Weights of a small transformer language model.
Architecture: rotary positions, untied embeddings, normalized queries and keys.
Training: a variant of Muon for these matrices, 350M tokens, 10682 steps.
MLP neurons of a small language model. Each row is named by its layer, matrix (down: output weights) and neuron, and shows model dimensions 64-255. Each number is 128 + 32 x the weight over its row's rms, rounded and kept within 0 to 255. Numbers have three digits each. A neuron's up and down rows have the sign that makes its largest values positive.
After each neuron's rows, "raises" lists the tokens whose logits its output raises most directly, leaving later layers aside.

L21.down275:130078154109134140100112112187134088130109117134090092145106113085077088152151113164141149189089104099119171141113126107097106143119127092113110131113113090063155036148164102082103061126139141123091127146119127164119157146122104129112106091255129145075181144159141094140096134236083142153118107099133075112176136126148104108145123180086163145047109165159166113125151116091191076137183147106121145097124134147108173110170079119103077175157160155082126096190149113132137120111172149126102156135128132092134173105154135113108084133112162109129178119199053200120116138120160146170
raises: " uses", " lives", " is", " consists", " has"

L21.down11:114121131124177127139110085098138122112096099096105146076131144178155087126120079147108131082148144130116076143103121121100130097183185126149166083068145133144094173136113072159066141121131164133071138120128136126107119155126138114112167191132151066081162187162171126120151151130148105133067147096138094128121070159126066081104084175163119155118113171113083099147101096183103168152131117141084165138165155105135137098141111127147076080157127115134133155118114173112128084181175104107114125158186137129120039124121201000121124179178130133130092147150160132170080142181100082090
raises: ".\n", ".\"", ".\"\n\n", ".\n\n", ".;"

L12.down77:105149117109123164197084084126069143089115166116062140152100122149122178166100139077148124143061122098110109122158081144135099143129123167140203151094134102145171145213108108085120162077138128136140138127171150166181160129107109129132144134116181100132136130120077063129120123111077079119100080137107066109106082129148090137110143176182145147177180085130131129137128094171122137089137098085123059151144122114150168134099085120151079146176136119146128067117125141095119189146088141144134175104129156063171112135081119164187134093095119096079142082100075104118147110160143174108
raises: "ful", "\"\n", "don", "ican", "d"

L12.down370:189147061085125157175128123163144120112083184093137115131147135153107107143133144095112051120150127134155085176129148094160127123157138098111121083092066146106145169143164096166103084129143105131083096093152145140088153086144076105214096071132061131141148059169125153135152128085168152176110131088138169094138144092123184139153183125131094132166145143090144198094175093174146058116181102147160066092147095142112132131156117136139106115116143130082138149181138147106069175102108119104123139101199105098124131146161133101148119107133121166117104113088127120097161086165186124138
raises: "bro", "l", "bre", "lic", "gl"

L13.down1095:124149154132137154077106125112186137137152165142158124173039103175088158105160129132068078126075112119108072149125142146118111130078139158046126109109155131183122083161174124111162084127134047179109100108124175139114095119150147122133150116069123105107109092175120131138138149171171116119134083163066110133104093132101114091107146179147084126060141124136124040082152109137126097126148169113097085076138098123142087184144138112093135084107068130143090125096103095190065092136145179146129120131080058053099143148117165119170110141085099097115090135131090150171152140151101117131
raises: "illery", "work", "icles", "istry", "icle"

L15.down117:093162083096149130151146096146074110167156047125147145151142107148164052074188130098156113126102188142079151180139125151117121168161131120136115092108082110103155165143108129096125121106134075092145158132162117159136096141130114125123108162146124138183131116130091040118168176147128136202102120119127142152144199155097150203162130087097144088114075131082145147158065140112156154152127118169098154104194109204167160130060140097112119164194071108131130101151072163104127161085124086047091133097174105191147117084165131118099122158077109092124138173119039211141113100172174120130
raises: "ered", "ering", "ers", "ership", "ere"

L19.down1172:134127082085124166160080156145089131132139120117115093156147142118110183161119156157115137151135195119172137091168121095125097107109151125110066153135112149095118180108142099109139140140118137083130091142182166199080110112061121133088164153155117140146107129099120092190065172126140149131129153118106186135129127116143154084116128163116202148085092107104126134154174146151168092114067139048071135149124121105110133128141128125134109116095142102069131128090130089138124190129160146154106097082133154140126094082174123056120139136125093150096135194157095189110154130074112115183
raises: " was", " would", " could", " grew", " consists"

L19.down180:115093106138124127120114131155138172119105071153136127113127106152131155058111149134093132122144134157091084121108112135188091123148160165150195135144110116139112205132125102176121116123148126145074151146119121132143081134095153174167092110026149186067083120113163141139120141143130132191166117156030112018111093127165122164112094118084132121098143112157085138121120139119095122123132096136063118124137100162104132116195100108173177088202135155184152112146089147133187086101122111120135167142073147170191130155098162059112099107126076146142120142172127188163150100081120121136
raises: "ations", "ation", "ud", "ated", "ructure"

L13.down707:088163097090107217139102120144146135122109115140146127090110108172155161104072115070098096000154128155136151144142108158092122128069126087167116124107095117149076097138084111114154144106103099116119082133169128153103118134081100142111141102157148129202142120146144114080110122095137109152108137163124145129116098142132126150104142147216200132081132149127124109145130136119155118097173192072140090126137145143123143167207085148138126139156100070100124124099095121126113143108178114163156090089136153089131105089088124097123089168136142149139141128079083175148144130103144176185
raises: " have", " include", " make", " receive", " give"

L19.down897:119094185141130147126108140153117133118128118134113098107093133098109132138115170130109147096138174124160148139173105165098115107121087081114055107082015148175131107139117109126135159110127141131109141088105138066123158127128114233110118094077179117131069046140126180135116084107145058132122172110163142127101147166114121148085138139126141159084147065072132082138135114171193182171167152163138110123192129103078179115107172197104163131128109144144126156089129118184093144169092155140098136149157116077135113113101128094139143124146137139117143194120079181135169136088148193166
raises: " themselves", " include", " are", " have", " were"

L13.down1015:099117106119110131125112141161055161097188135112111088102146067096124153162138229147154125141134168132192124099176119125089114105092156135139074175159154181120143121136096084073122107175084123102126149137159134172126123134007098144095112162190130121139154132116148130176081162190145123128109153115091157164168064089111161061133198173109157135070107175112164146069176150141164122138066103088135086146181143124090125094139141156097107096147149114087153114115117071089158164155152114113111135099158130121125150079158152121084152121157118161169177127123105174088105085101119141191
raises: " was", " does", " has", " is", " could"

L21.down1310:115180205089133157098169153087207157133122079100104143128083139154197116153053134139093137126119101160138118086157160116188128127092122140132151113121100120174098165177142092152115157165169134120125130168132110132198095129104114102053160121157126144108061122097133112133123131129126123134135177167132123107121074153163134126096087156125147156151114111084181121120148152119113096135159145086077110145162085173125098098119070122148144097086142108136134092143097079122143105120126085104134124100135129189130080088136138237121130153098088122157076101127097158152108155107145105150
raises: ".\"\n\n", "\".\n\n", ".\"", "\".", ";\n"